Weights of a small GPT-style language model, trained from scratch on English Wikipedia.
Architecture: LayerNorm before each block, learned positions, no biases in attention or MLP, normalized queries and keys.
MLP neurons of a small language model. Each row is named by its layer, matrix (up: input weights) and neuron, and shows model dimensions 0-127. Each number is 500 + 25 x the weight over its row's rms, rounded and kept within 0 to 999. Numbers have three digits each.
A block is one neuron, or neurons of one layer that tend to fire together. Before each block is what it responds to, as a language model described it from the Wikipedia text at the highest values.

Description: Clause-end punctuation before new clause
L6.up787:501527523511511484498499549501486520488485470502520543498523519500461554535550507446479533496496494517513405471521485482531511524524508480505490453502499536479460532509505486547542485537507486513486522545515502498507485523477523521504479479480512498499499447505524505492513539471529518466474464496494507488514487484545519487441506498500554497520479526559550499502526463492516522485499

Description: Mid-name word endings
L7.up11:502485482485527544463499511479507512492489485429508511456489511506425485466511477520513526468497519461527512478500533522507513501518493518464490476517511510501510481554434484479515481519482539506482497489498543492521515495521479477527529541463489513501511519490476484537546502516514510485484509532510483491452490511557512477502510490483485520500469530520583543500491500482458485482496
L7.up119:510456456491504493465506512472475551504463502477527505533504516489447525476519499487488508516509473479529527499478484492454491506487533503496473563499523514485511552511534483461478526527470522495500508492495517535497505503515457503490510501470491513501491494496494492534530461527480482489510456521481536505486453454531511474506517505496533528501547514516513518511486498520504475488492
L7.up217:521480498520509476463482536479485514464519513497442504517501516496486451490496491483532498495512494508453506495535529473486511470554502517472471518491532484495537516499543486491559526498515490454520492422469497507517476482492521467456522511523523504530537531490478487502515468469501501456546498493536521502520527485497476483488492491421503542512531513511533521496498468510482456487478
L7.up265:487486482504513434457486494479503482487480486527469525507454447511506566471562513501506504528479486535501523537471497510502506526499513452488503551515507483507520474512511459433539510473506512495497500478490475516524487467502517537490529508513495487476517516483510527538504491511457500472500491483520496490538525492532510511536482500499507467537523499449514504508504477521494493467494
L7.up278:482470502566513497492499509501475530504504465502518539496500442521488534484540550522511496515493560494498522520471495482491479513473481494484460517580518520507526542517554477468532452499455482506480500492491518526527493515480500500507502511478494534533495506449509507498485501512493497445512464476512506496532456511524510510486499510525532481483483500476588574471478510503515535509517
L7.up458:470489484501545498456478507461528454516484501504503497491507508527489499468535475508489538505472494446555549484541516495464468547480516496485463477509511497489508522492535528476483486498482471518486519465493489528505502511481461459447506484470493488535535492505524517510536491535525494468548500506503501500511542474511489515500542534516475517515512530539517471480469500487504537545455
L7.up618:516517481536554482527515528513492532491486508487528495547497480541526545448507469493519505548453485506469514521518502492500469495451503525467469515540517525518519481499521503504484549505486536504548497492474492506510490506492474525519501522468489504526482473488518502521497567490480484504477491543543519453496470508501503517513457511562510515474515529438500568499525522482476503462480
L7.up753:491563461501539553510533517468540512476453458479533512489538477497521513496528500492517475496511499465474501505512523494512495586464505510481499528563484510509501509499471488484493525484439506489504508457499511456483484473541489537478513496437501524476486493516500506491519505507483506514509495452526541538527478486494480503561507498495480524520511484469463557468470511515495537453508

Description: Acronym final letters
L6.up192:501502491522509506490511521496497472493492432457493517468479504558540461446514495496525510512500513504480530498512540543541478487483488506513486493536505495590472465536538477539538504503504504527476489472506497537470554528504484500561513501511485484550529499502491493497496499497468495444519465492491453470525525491539496551460523508471515503499484508497505526521481490498480514488505

Description: Comma after introductory phrases
L4.up25:511531569494489480504488506474447519499468528471549513494501489458487479534485510483476510517528516496486486512495504472504554520477529527449510486508496524465533503491533517526531518481533556514502513521469454546547475524459540499498524492494517484496531516461512457495470502497472548516495515524506477467465556486486450497523499516516482485507483514512482532460501459498484511535525
L4.up114:526535506486501496520478512445463516518472506496522523460531533507510529507464494471499516457511467478526469503512521480514482511499541462467487508528512516521487499545491516523471520522521498515489494550501559527488526473460481492514534491535462487515478472500489530556499540456480511537469516523507507478485444488537476503510497531485527487534480509518540474527545475490502531517459
L4.up148:505489516473484453470500548519519494545500462538474506527540475505474460545467469512518528514521481505524483487526498498482484502484508517490519495534492504521495467507539477487513448473515497498527470535502512503505516496488526481466479513486517552512445463513523498470465498525467513516553540494485487492509497456553505547479520492512486556486458512511523488486452500483482484506483
L4.up260:504503496480541480544492500482485525492531506522471564515528509494490554524509506480494487527523506492523489457514493567474492457508476452500497484521474494540500530540490502496535501530514519527523508538523509476515480491503488509516519521498456471493475464555480494484468541479511509496527521494513466553484471479493536506505485485527487547559502508551510526498514500542458540516504
L4.up389:520493535455505470520479530483485483501468492525505473498559467530480481573526449517478506517553510485488497424495502508507496468466473502492526482501497478522514429497501516480513480509555477511535507477513505480508505540501493509506514507441527532516478493529490500503515531533504488524526504524503528530511505469509473494518460515528487520511481531529497493488493514483553511486504
L4.up507:492520533489452527505522478507464512479476496518523537476521493455543442504514489492518501510520535519504505468529489518503484495524533508509519516522468522537489491518520428493547482468417480524513472500495504506527467505520501501500506520510499495541521498537488487493516490474449566522464530548516492472471551514535518535510478510528469521485486525492536521500461505448491462499506
L4.up969:490498507512455491472514522481510513551542493510550549466531517535473504479497476523469498514513512471482450470495551522491484503521527591449481493541478486510462519514468500514491468512480540498511498493452504511523474520470506477495479502515479518498506480523482475512500495531453497505491492531479500524441554479533504518464486497504486507468463458458510490485519506451509528473489
L4.up1022:485513499530492466499519534514474463547487523514455538522534488501497510470510501508495580523458498522508504429494463505499455530466486471462495498506500490543486521486532478477529502513475508504547506510547575463488487518468518492506497477503503481518468456541509500525475535497513518521508520528499467485501506519540440539475452442516499572528479531496555509495537493477510531511471

Description: Main clause onset
L7.up16:495490507506523480525521515500480517510518468476494532505497514473507489540522508490514492471513514459478467465538463536498505502442492514482577465561499505487528489471493467451520467476503486484528490499528504481553501537459500469477521487503490524513505488497518468507523502500489530543531518505492487565468507508510492528478476469525473515506453495489525492494503504501520459519508
L7.up57:496484511473506513495507517506463531497507507556460501449496455464471492499485570519511528500521480509476495474520466493514470564480467517500545483527512490540526505487466471491510490498516488493519501487506528491501513503494567491484521513504531467476523494520514498499486505508498528444502502534470518490485492492549458491504485474491469535482499478525478489494485499506506483535545
L7.up60:498509487489551538486523563508478535498489489528478495530524505479500473541468477448498509499468522459515487468490481521451512498467473482498489519511483505508509445511504487490507457482533438477513494488511527460501504502446486478488499490502478474555544468515512474481504507516509485508527496535501520506499534523480460529481485528495498525514518476552498482490455493487481463474478
L7.up309:537521501523497543425497496528465497511502454484486494530466484500537529521482454497500532504480469508513479482471516501503503517514535532466514520531482465490500484480476481449537467507536459499517503517499501479507498535474510515513516528493497470523549495498437519516495527515502535465490488524494473491522471491510510495473471484539487511475499505566468478495507509475503518528459
L7.up409:519505518507527519536501517506497522541500508496468512464474531465544475492528554491522494509524513480497464491500504462479473497460476493521498493483540489489510454451477507506541526471533482490480499517529515521454488482455495494488491479516480457529538540513500476537506484495476504511532499568469538475497533537523505509445467453518489515463500487549504470476497522491459502464494
L7.up490:511468517502522508472516496527485508508459475513528494507479498458514500520530547533523525496492508526480516500513507523491532504519494481488509479517529481528476513501506492513519534484532488503520493568515514498553537495466492512490503530569500471473527479498517466512501476492517536527521525487454553498482516511530452531451421479516500453453484527519502490469468476509525457487474
L7.up563:535489528487494484504495493477487507522491492491509498494453504515534490480490475501541492489506496472475471473526514462450506527483505519496491456531534517551480446492529532493546494468558523496537494572466543454514512496474518481493526539527508483511556482491557533480488520522507528491487547489467491508508504488482460526502447463503512497469534479504527486517494514494514488485506
L7.up826:491462519465482537492539520483500528464531478510504525499493524506449548524489455487505533522529504492519517474508518488500505561451435558458518478501499486492536461496511530505519488508525481502509491469488508523530510499476473523514490540500552467511505492522532441491499496495512461510510493530538514477483545521504454507473464505505511496500528524573477496440518522472506503503514

Description: Predictable name completions
L4.up221:516480487503514503494456475516510530484543484503504507504525450497508530440503517512511484494473457496469525518500486524503461521489470510482522506532497541539487477458489545500511502512520487475488524465455479523521478524457502518501522494496481501503513517493499480528512501522508470512534501504496532559517485455465530531502492495483523498507528531504507500530453486529486528481460
L4.up258:543474499486554506499490543498472505507495471486500505492493537485531525518499491496517505516479459554489519523509512497457473466514527450494497490489496432566510511457467488494502495496508510521495509492479493512508480491460502512458510497479475491471458512488476475485497498503479498463544480467502509535501578483494530490478478491504536479530474540547521524449490497503520499492460
L4.up364:513511562440510536482519495460458504521538528499510522515460500473448490458530488495485463512491503508515508484506497532482495515495491467501477496527532535545500497449526476499527535501536506523456546475516509499539456526481514510510509507496473516496507515493489449543559535511531500499505489473477464461507509494498480500500479508493481512518536458505556528495494487486484535475485
L4.up689:485472515535517529502492495516498489499493480477471536543452492472513511495520477493491516515504469537498501514499546513505507512506549464511492494485498520562539521483503522512546532502436508474496478513508503558520530502490489462512535476508470544507491473511519471528504518534515520515541487449487465471466475494486555520536478462515495554531481515472546498505469426479548507507439
L4.up693:533510543507485511555489515483509471513528498540468513474513481526483479457466498479513498505497451474479545546504540523521475484480448513505503493517520495540519497526493512547515454534488490497498528514545521523524534560459498475476500494473485511520530510511520481468527462529528500478532484459513484543517460482462538501490484560510499538519501469473509507515453457501497517503484
L4.up752:515500528487516504491503492483470471526437498513483501520494447520491544484502507513514500513518519518485493559524485501520456498469498469495491528493524523485481512479499490533523508518473525493488516460480485512488516518499506447534533482487492482490515504481481489515503455552546448523522505497477460516514516513510552522487430522479577492492510490484531499491471511462471533512470
L4.up885:485513538513468512490477476512504533472522496504515542522467540552488511481493503489532533474525518454479522496540550499491506523451509507502508491513468526530485522529525463513523489514503494483468487539503465470497435486466518548522509531468532515500532506460464457503503527482515526471525502530542511497473462493512541476489526493495473481537521453537481473487448504521490486512467
L4.up895:481494501512542489471485488486451509505561493532498521483423487531468512494525499485508512488513481439490526508477485515506485483481554449487518487529540532519516505488442467524517494545493482482470458486490484527488478473536480470516510461501514547494505486446505475503504508527498526489506513507468510497526502468521535494493509500451544502502534521495498470507506553513517480507484